config = dict(
    num_hidden_layers=16,
    hidden_size=384,
    num_attention_heads=12,
    num_key_value_heads=12,
    head_dim=32,
    intermediate_size=768,
    vocab_size=4096,
    hidden_act='gelu',
    norm='layernorm',
    norm_place='pre',
    norm_eps=1e-05,
    positions='rope',
    rope_theta=23200.0,
    rope_fraction=0.75,
    qk_norm=False,
    attn_scale=0.177,
    bias='all',
    tie_word_embeddings=False,
    parallel_block=True,
    init='trunc',
    init_std_qkv=0.0219,
    init_std_o=0.00387,
    init_std_up=0.0219,
    init_std_down=0.00274,
    optimizer='muon',
    learning_rate=0.0125,
    lr_mult_o=0.851,
    beta1=0.95,
    lr_head=0.00839,
    max_grad_norm=1.0,
    warmup_steps=200,
    schedule='wsd',
    decay_fraction=0.617,
    decay_shape='square',
    final_lr_fraction=0.0,
    batch_tokens=131072,
    max_seq_len=384,
    doc_mask=True,
    train_tokens=834500000,
    max_steps=6367,
    dataset='wikipedia_en',
)
MLP neurons of a small language model. Each row is named by its layer, matrix (up: input weights) and neuron, and shows model dimensions 128-191. Each number is 128 + 24 x the weight over its row's rms, rounded and kept within 0 to 255.
A block is one neuron, or neurons of one layer that tend to fire together. After each block is what it responds to, as a language model described it from the Wikipedia text at the highest values.

L10.up374 [178 140  90 117 112 108 147 106 108 113 118 146 142 159  83  96 119 109 129 113 116 117 113 124 184 136 104 135 155  67  99 143 130 114 130 147 126 150 198 149 153 108 118 130 159 123 103 137  95 164 121 124 141 117 167  97 108 136 119 173 143 150 117 123]
Mid-word fragment continuation

L6.up8 [138 157 127 136 137 131 147 145 118 110 111 125 147 184 101 119  87 139 143 106  95 152 113  88 121  99 156  78 110 113  81 134 183 176 129 150 121  95 180 153 126 129  95 156 122 121 132 153 103 100 125 117  95 151 166 102 133 114 132 120 105 127 130 115]
L6.up137 [174 155 129 141 151 106 138  99  95  91  93 172 131 121 121 117 131 148 125 109  94 142 116 133 101 107 145 137  86 104  87 107 154 148 125 118 108  91 149 131 109 133 117 122 112 129 111 133 156 116 113 126 117 128 159 125  88 145 125 141 123  96 148 145]
L6.up272 [141 188  82 130 170 133 114 135 138 163 126 167 108 164 143 101  84 134 144 164  93 158 123 114  80 102 119 122 122 107  97 130 103 114 116 113 112 135 142 149 155 120 116 146 108 116 137 141 125 133 123 152  84 118 158 159 120 148 118 109 141  97 150  90]
L6.up526 [ 93 132 161 142 103  89  92 147 145  99 109 153 127 132 112 147 117 113 116  73 123 137 135 106 121 137 126 107  81 145  94 113 149 150 114 125  71  87 148 122 175 144 142 103 114 118 105 159 118 141 129 104  97 117 161 162 116  82 132 135 126 109 133 131]
L6.up552 [163 145 138 109 117  81  93 124  84 105 110 126 138 141 114 131 135 115 129 116  94 171 114 145 147 149 160  72  95 116  82  77 139 151 110 153  96 101 174 160 138 128 109 138  79  88 111 154  95 118 101 115 117 136 171 123 107 117 116 125 118 123 128 110]
L6.up639 [138 131 141 128 170  98 120 135 119 136 146 153 136 106 124 121 103 121 177 110 140 158 118 193 113 107 153 104 120 124  93  73 181 171 102 106 153  98  99 118 189 119 114 154 113 107 148 130 146 131 112 112 127 153 107 118  83 111 125 147 112 161 161  95]
L6.up704 [146 151 144 119 149  89 138 137  84 118  98 147 146 148 110  98 129 135 128  98  99 132 135 110 110 108 141 111 111 121  60  81 162 184 129 132 108  70 143 138 134 138 109 144 110 128 113 126 117  95 109 119 104 140 166 122 103 118 144 160 135 136 144 137]
L6.up711 [172 142 115 102 135 149 149  92 110 110 109 116 138 133 116 115  92 143 157 145 153 165 112 145  96 113 158 127  87 134  89 106 143 149 111 144 124 122 146 132 160 123 124 134 128 163 148 150 102  84 110 117 127 108 118  89 129 125 120 109 137 134 103 140]
Paragraph-ending breaks

L6.up42 [ 93 127 104 133 122 140 131 137 103 145 137 129 127 140 123 118 140 134 155 129 109 160 152 147 113 130 139  95 133 131 142 117 133 105 121 140 107 192 134 127 103 115 132 160 167 161 152 164 173 135 153 136  96 112 115 172  83 122 147 111 106 115 126 152]
L6.up328 [119 143 112  72 112  99 130 119 131 154 136 108 136 175 102 156 147 138 127  99 144 134 108 149 126  99 137 113 124 159  87 164  85 182 100  80 135 110  86 134 132 143 132 145 143 168 123 158  69  70 148 117 165 141 109 127 129 119 157 123 149 151 138 107]
L6.up342 [136 173 138  89 144 105  94  99 158 162 130  88 117 108 144 148 144 155 122 126 100 116 103  81 167 174  95 119 144 121 131 163 125 152 133 143 135 107 149 129 116 136  93 137 150 105 109 121 118 122 120  97 169 196 142 157 151 159 140 117 140 176 131 142]
L6.up489 [137 134 146 112  81 125 176  92 123 135 101 122 109  96  98 126  98 160 120 153  97 123 143 121 179 189 125  95 155 116 112 147 113  98 137 139 175 111 104 157 131  95 110  98  97  90 146 105 157  95 144 129 169 100 145 121 156 171 115 104 142  98 112 129]
L6.up500 [123 126 101 102 118 117 158 110 133 154 117 136 125 148 143 134 176 114  81  88 122  98 124 143 115 108 142 130 131 112 134  85 143  92  91  98 146 154 149 103  82 113 167  96 166 136  95 166 121 144 142 140 124 150 118 116 137 158 111 144  96 109 105 109]
L6.up539 [107  92 142 123 131 116 164  85 154 124 122  77 134 154 122 115 122 118 175 137 127 115 123 133 117 132 102 114 136 124 138 123 155 149 150 139 144 166 118 155 111  95 103 136 149 148 211 119 137 139 161 111 155 101 135 101 120 151 149 132 160  91  59 126]
L6.up743 [117 149 115  90 124 105 113  32 145 119 159 128 122 135 109 122 121 147 107 130 117 110  70 136  94 178 108 118 167 133 136 140 115  91 118 115 132 164 125 135 123 104 127 121 153 113  93 154 111 107 113 116 136 120 114 117  85 146 151 126 115 140 123 158]
L6.up744 [112 165  93 117 164 135 164  86 125 127 130 138  99 152 112 169 128 142 138 114 151 119 138 141  97 109 139 180 157 112  99  96 162 137 153 139  78 120 137 133 118 145 130 127 105 137 154 134 115  79 115 125 148 139 139 115  91 125 112  97 129 126 122  93]
Mid-word fragments in Latin names

L10.up437 [119 133 140 122  94 159 161 158 168  92 129 110 131 137 138 160 162 151 120  86 130 131 134 163 136 179 112 170  99 139 137 156 126  78 112 165 114 105 127 149 127 141 156 114 113 147 173  95 134 118 142  82 117 106 161 143 125 108 148 149 123 117 112 121]
Latin taxon name endings

L8.up56 [ 89 141 112 168 102 183 110 139 139 126 100 127 152 138  98 153 102 141 104 126 135  77 142 162 144 132 127 102 131 129 152 117 121 171  99 163  86 116  98  96 120 101  63 123 128 157 130 120 151 173 104 152 117  99 155 141 181 145 104 104 153 147 162 110]
L8.up193 [121 143 152 107 128 156 152 120 154 106 140 117 150 110 155 136 124  77 129 175 117 133  91 156 173 129 200 159 133 129 141  81 103 119 108 169 193 151 111 166 117 132 124 142 141 109 146  80 161  88 135 193 127 143 147 135 135 157 113 137 134 128  79 127]
L8.up246 [127 170 147 179 121 131 152 164  89 153 125 120 125 107 128 103 148 150 132 165 123 125 126 152 160 118 150 165 144 103 112 111 141 139 163 130 137 124 118 106 159 118 121  76 103 141 112 130 118 137 122 141 128 149 128 113 113 119 127 143 142  83 160 116]
L8.up304 [131 114 106 195 143 101 144 118 196  69 108 143 148 116 191 120 115 143 127  91 128  70 119  95 151 134 101 193 117 119 163 130 117 105 145  91 164 109 124 105 104 114 135 126 129 132 159 162 152  89 110 108 126 157 159 119 138  74 120 180  79 123 105 132]
L8.up324 [117  78 142 127  71 136 193 124 145 145  94 122 173 158 138 117 124 192 167 130  87  99 142 137  76  82 150 155 101 129 142 100 131  89 161 127 148 124 115 134 115 124  60 126 116 137 150 113 145 126 125 171 122 119 126 148 138 131 115  81 116 133 136 122]
L8.up349 [ 90 145 133 186 120 109 114 153 128  84  81  88 157 133  91 117 151 149 125 124 110  90 141 167  95 137 141 110 147 100  62 165 126 112  76 141  98 142 118 133 194 139 136 102 161 165 113 126 132 167 114 159 121 167 128  71 129 124 117 119 132 135 120 124]
L8.up360 [103 140 151 126 157 143 120 106 112 111 151 124 117 173 110 127  86 146 157 141 100 137 144 145 104 136 169 134  84 141 100 163 117 123 182 161 157  90 137  79 121 101 161 164 147 121 111 108  62 111 152 137 121 101 157 137 116 145 158  82 143  60 182  89]
L8.up653 [ 70 133 167 162 167  94 120 159 103  80 130 127 141 104 129 167 118 133  81 170 146 101  80 132 134 108 117 119 161 158 113 124 163 156 145 125 139  97 159 111 126 137 145 109 150 155 137 144 155 142  91 145 122 128 181 140 127 128 166 169  89 130 151 120]
Word-initial "b" fragment

L6.up80 [ 84 117 143 123  49 152 106 162 150 137 162 180 140 166 141 127 109 150 145 117 125 135 168 115 117 134 147 161 139 117 100 104 127 151 113 167 116 196 135 131 158 111  97 108 153 121  97  99 141 130 138 131 164 142 106 143 107 112 154  91 148 135 145 116]
L6.up225 [139 139 106  64 143  80 146 143 156 115 125 122 113 145 117  60  91 101 131 137 104 145 122 111 109 169 102 112  99 172 100 124 158 112 132 139 178 162  90 118 113 118 112  81 141 100  87  66 157 134 106  79 130 129 109 141  99 122  91 172 160 114 133 122]
L6.up254 [134  72 142 109 110 136 137 125 133 159 128 111  89 123 179 113 109  84 131 122 111  89 166 138  93 102 121 103 142 156  97 141 150 140 106 116 143 123 102 112 120 157 112 144 109 138  74 101 115 153 106  98 136 137 122  77 119 148  99 133  87 111  98 119]
L6.up283 [107 100 133 122 125  97 107 140  90 164 113 129 157 136 139 118 152 111 147  99 125 151 168 123  95 134 129  77 188 149 120  74 100 146  91 113 188 136 120 130 145 136 102 178 165 147  99 150 121 123 173  86 171 166 155 108 127 154 102 102 145 110  83  99]
L6.up285 [135 118 121  98  98 145 133 159 114 124 127 127 124 113 134 111 121 155 129 114 120 133 132 159 152 134  94 141 145 157 136 152 172 156 122 130 145 118  97 112 133 102 107 104 131 136 147 132  94 126  94 115  94 129 143 174 107 147 154 130  84 127 138 147]
L6.up394 [113 153  83  98  90 165 142 130 130 114 159  90 133 140 126 116 143 101 119 119  89 111 183  89 109 150 144 154 121 135 124 158 133 144 136 129 151 158  80 143 123  53  84 158 154 127 124 107 137 132  76 126  89 156 147  94 130  99 168 155 114 109 133 142]
L6.up496 [ 87  86 137 126  90  90 104 157 172 116 123 130 115 130 159 156 104 143 102 140 125 132 177 138 156 122 101 143 136 132 102 119  82 181 109 114 153 134 165 145 123 175 118 130 163 100 140 118 128 117 137 124  78  97 138 101 147 140  96 150 104 107 118 111]
L6.up763 [127 103 178 100 123 114 141 184 152 140 120 138  75 106 114 106 157 110 118 156  99 134 111 117  72 112 140 102 155  90 155 165 133 137 157 132 149 162 146  77 102 120 100  94  98 141 168 106 127 124 115 175 119 120 139 127 130 112 152 136 140  85 111 103]
Sports stats headings

L8.up106 [117 127 143  96 137 139 167 139 104 103 134 132 136 108  96 118 125 101  88 171  76 183 123 137  71 117 104 115  98 107 150 118 115 134 121 142 121  83 154 134 131 115 114 125 150 132 158 137 128 148 136 101 105 116 121 126 105 157 136 174 136  98 137 135]
L8.up147 [135 149 104 154 111 175 106 109 128  52 116 121 129  91 150  75 114 113 111 117  65 158 140 105 161 137 117 113 112 133 149 113 155 112 169 125 123 109 138 123 174 123 106 107 199 125 112 125 130 148 139 143 124 146 126 139  95 129 134 141 159 128 156 146]
L8.up163 [ 92 135 142 118 143 137 119 158 187 139 147 117 141 178 154 146 137 129 174 119 106 145 103 127 110 127 105 153 144  74 116 131 107 152 151 158 108 120 126 196 125 119 104 119 120 116 128 172 123  81 127  56 123 124 152 141 122 134 104 151 131 102 148 124]
L8.up245 [ 94 119 145 147 120 127 157 121 128 158 100 128 128  98 115 103 147 144 110 110 163 115 115 104  80 100 167 152 148 158 167  89 112  93 174  94 128 144 152 102  89 116 150 123 128 169 116 150 102 142 118  82 114 152 190 143 137  89 155 151 171 136  87 136]
L8.up413 [112 102 103 115 115 151 130 109  96 117 171 122 168 128 188 122 144 127 160 118 136 124 132 167 140 156 184 111 126 145 145  71 155 121  81  98 110 143 117 163 135 138 132 154 110 124 133 104  74 167 137 145 143 136 143 132  95 156 109 136 145 163 136 147]
L8.up431 [129 104 145 107 142 159 133 132 130 114 119  83 123 114 152 117 136 142  98 154 135 130 142 120 130  87 127 148 118  94 109 142 134 115 141 130 121 172 105 142 117 125 141 116 110 173 119 126 108 129 124 138 147 109 144 149  98 125 146 159 138 120 158 105]
L8.up593 [187 138 128 144 118 144 154 121 137 119 184 155 186 112 133  95 142 149 121 117  61 123 139 140 155 137 121 133 103 134 121 105 151 103 144 111 157 174 146 108 126 105 136  99  96 157  97 137 136 138 157 124 122 122 115 100 145  72 129 167 130 124 132 117]
L8.up748 [ 96 142 129 107 109 137 113  99 140 135 124 150 104 136  91 115 130 113 113 141 113 155 112 164 156 108 102 152 120  90  91  99 147  89 109 148 166 115 172 139 149 113 126 144 168 125  79 130 125 154 180  77 154 120 166 145 148 110 130 142 165 110 117 159]
Mid-phrase coordinating links

L10.up121 [132 184 153 162 119  97 146 157 123 118 139 131 100 127 162 129 125 119 141 114 139 125 161 137 138 153 167 134 159 109 128 136 121 116  90 105 153 142 133 118 154 131 104  69  95 117 161 137 149 106  92 136 116  96 108  95 160 148 130 144 112 102 106 143]
Sports team and stat text

L10.up21 [145 121 163 125  99 161 130 120 181 118 122  83 150 151 124 113 113 153  94 118 173 146 123 179 115  90 105 131 161  99 113 142 115 141 143 169 174 116 146 107  84 116 105  99 141 152 116 154 171 120 123 171 104 105  98 135 149 125 143  93 112 129 141 125]
Word-initial p/b fragments

L6.up178 [ 88 132 117 150 152 135 136 148 157 125 173 139 144  93 151 117 163 122 108 151 118 123 105 146 107  99 101 141 186 153 118 141 123 110 113 125 159 132 114 135  98 109 149 146 162 169 171 109 101 111 109 113 107 156 138  93 137 123 148 109 141  90 156  88]
L6.up232 [139 173 136 124 127 127 141 127 148 110 154 120 128 157 132 130 130 163  94 117 177 118 135 131  82 153 118 146 134 120 118 152 163 124 160  75 142 134 162 122 109 129 119 140 122  97 125 120  88 119 144 117 120 148 130 132 137  92  92 128 105 131 134 139]
L6.up247 [124 190 123 107 161 161 137 137 144 119 163 107 145  97 148 123 129  90 117  38 157 110 159 147 135 118 117 110 126 132 130 136 101 110 131  75 169 122  68 115 129 132  95  77 116 134 128 138 100 130 111 116 106 156 138 101 106 106 106 132 146 128 108 111]
L6.up364 [117 172  98  54  85 162 132  84 124 156 106 159 159 143 146 143 151 128 150 121 109 123 148 141 131  60  76 123 102 118  93 160 156 143 140 142 121 131 125  98  99 135 156 153 164  97 135 108  88 149 122 133 136 181 110 138 151 106 153 131 131 138 129 103]
L6.up367 [124 153 137 133 124 123 111 124 152  99  92  82 163 149 158 139 141 120 115 138 123 136 128 137 147 134 140 119 142 188 134 112 114 128 139 130 152 126 133 149 101 120 136  91 166 140 102 137  98 133 132 102  93 138 125 101 103 121  81 134 134 134 116 150]
L6.up477 [134 130 107 142 141 160 136 135 151 138 162 126 108 127 112 106 132 140 166 101 104 157 148 138 148 113 141 121  70 169 132 161 149 149 108 101  89 135 101 152 130 114 106  88 101  81 136 125 107  89 156 151 144 105 133 170  91 112  79 127 102 111 144 120]
L6.up504 [111 159 137 152 108 129 139 100 142  99 149 102 121 103 169 122 115 122 146 119 130  80 140 126 156 116 106 130 150 133  93 137 139 139 136 105 143 159 128  89 160  96 147 123 139 105 110 114  86 138 161 133 127 120 137 151 156 103  86  74 134 164 171 149]
L6.up563 [ 76 141  90 128 120 150 136  79 156 139 131 108 116 147  85 101 102 111 139 137 142  93 145 156  95 124 132 114  77 141 127 133 112 116 124  95 119  67 115 116 138 118 111 127 131 145 105  98 179 118 126 137 111 104 151 100 122  91 148 162 176 153 125 120]
Connectives joining paired items

L10.up464 [ 92 176 146 198 123 112 100 126  95 118 112 128 188 130 174 130 114 146 135 110 130 145 136 117 156  72 153 151 118 128 141 145 128  90 137 114 134 113 140 118 157 113 120 153 159 138 100  96  87 137 109 187 117 110  83 141 145  84 150  79 109 100 150 182]
Sentence-final periods

L8.up55 [122 139 161 114 100 165 133 174 115 133 116 109  88 157 156 163 161 121 129  94 147 111 165 142 143 108 115 106 149 143 147 104 123 127 131 120 125  73 128 117 128  85 147 146 155 164 105 154  91 139 134 151 113 134 132 142 127 150 142 110 106 162 167 141]
L8.up92 [133 120 123 109 137 166 139 102 125 142 181 129 101 149 158 109 126 147 108  94  99 143 114 136 117 123 164 143 189 111 112 111 170 123 119 129 110 148 111  96 108 138 170 126 102 123 135 160 100 110  96 112 114 131 122 165 155 109 131 146 118 115 147 123]
L8.up105 [181 106 118 148 104 126 157 169 151 114 154  96 139 171 147  98 135 107 137 107  93 127 132 105 119 166 177 154 142 176 141 110 132 155 189 107 108 131 114 115 137  82 173 200 176 124 116 144 160 139 148 106 166 138 136  98 136 101 116 112 103 107 161  90]
L8.up110 [115 120 157 172  96  73 153  76 114 120 141 144 112 140 134 157 125 171 122 100 143 166  73 155 156 120 148 106 131 121 103 130 149 128 107 136 131 161 120 106 117 135 130 118 138  99 156 140 113 156 160 114 134 143 146 142 101 112 153  78 115 102 147 162]
L8.up188 [134 155 147  93 105 117 143 130 103 123 115 188 120 137 140 144 157  96 113 129 148 134 119 111 106 139 116 130 136 139 145  92 128  99 139 126 139 108 137 137 132  92 141 107 179 127 121 136 165 157 111 127  92 114 130 118 129 119 163 128  85  99 152 182]
L8.up343 [156 144 150  69 101 126 136 112 107 126 132 134 120 178 127 155 104 109  93 100 141 134  70 134 128 145 129 112 154 126 102 109 122 116 129 108 105 176 145 121 144 126 132 141 133 158 172 130 187 152 118 171 139 129 111 137 106  94 160 129 156 102 146 120]
L8.up370 [ 80 154 129  71 138 168 124 100 147 101 106 143 118 108 131 139 151 106 100 124  99  89 107 135 139 158 138 105 154 127 139 135 139  53 120 150  89 125 151 123 100 117 131 106 135 124 169 138 148 162 103 120  72 123  72 158 101 121 122 125  86 130 117 100]
L8.up754 [ 73 152 151 113 104 138 107 123 150 141 110 141 123 138 135 183 153 137 115 141  98 101  91 120 109 180  91 195 143 117 166 120 143 143 145 160 125  81  84 119 108 120  96 139 183 150 125 144 134 131 136 108 108 106 123 111 154  95 144 134 163 147  65 137]
Mid-word taxonomic subword pieces

L8.up16 [147 138 169  71 110 129 122 136 162 128 151 107 127 191 119 110 127 152 148 107  87 137 124 127  79 137 137 139 147 183 125  92 147 127 132 119 138 142 138 100  94 115  78  86 101 121  98 127 152 119 131  98 155 179 174 119 148 146 126 108 111 153 129 122]
L8.up87 [121 146 202 124 109 142 146 143 155 126 128 144 147 162 141 124 122 127 130 158 137 160 122 161 129 132  79 171 127  92 113 115 129  99  99 142 143 134 122 113 142  83 137 186 146 127 133  87 116  95 137 114 112 113 141 128  78 168 152 156 138  93 107 148]
L8.up126 [120 143 165 106 120 151 139 203 146 130 121 123 131 103 133 104 105 154 137 119 110 155 189 172 102 143 136 137 119 123  89 144 118 144 126 158 144 123  86 106 169 137 155  99 109 124 142 133 150 115 115 134 128 108  97 136 142 117 121 121 139  74 117  84]
L8.up178 [130  95 150 121 118 144 133 121 141 156 106 140 159  97 171 154 132 131 135  91 170 116 157  94 164 117 153 114 153  89 149  69 128 142 144 157 142 160 156 150 105 166 101 121 108 115 125 162 119 116 139 149 146 133 151 110 116 180 113 111 152 145 148 120]
L8.up238 [130 120 185  88 150 143 106 109 149 115 121 107 152 131 115 120  85 140 141  94 146 129 172 100 178 141 123 136 120 149 115 147  77 126 137 117 138 154 150  93  99 153 125 141  83 114 107  99 104 138 116 122 111 119 177  95 101 169  91 188 110 130 161 110]
L8.up611 [153 157 163 120  93 128 138 127 131 118 100 143 121 102 130  84 101 123 105 129 111 114 140 141 149 133  59 131 131 144 108 100 146 143 124 106 125 163 129 137 137  86 124 127 142 123 106 155 104 110 130 106 110 105 127 101 137 179 125 163 106 130 103 152]
L8.up677 [102 159 116  79 137 121 109 122 148 153 158 155 140 124 122 146 105  96 142 134  92  92 132 205 130 111 140 131 120 149 119 127  94 125 131 135 111 108 110 111 134 110 122 114  89 167 120 108 125 119 140 117  56 118 149 106 164 136  94 140 103 151 120 135]
L8.up694 [138  77 128 105 131 159 110 117 129 114 140 121 133 139 130 136 138 115 139  82 117 128 137 192 136 171  93  99 119 147  87 120  95 164 134 103 119 166 137 133  97 107  79 118  91 148 115 125 120 139 123 103 183 161  98 125  78 131 158 103 135 155 141 120]
Sports stats and tables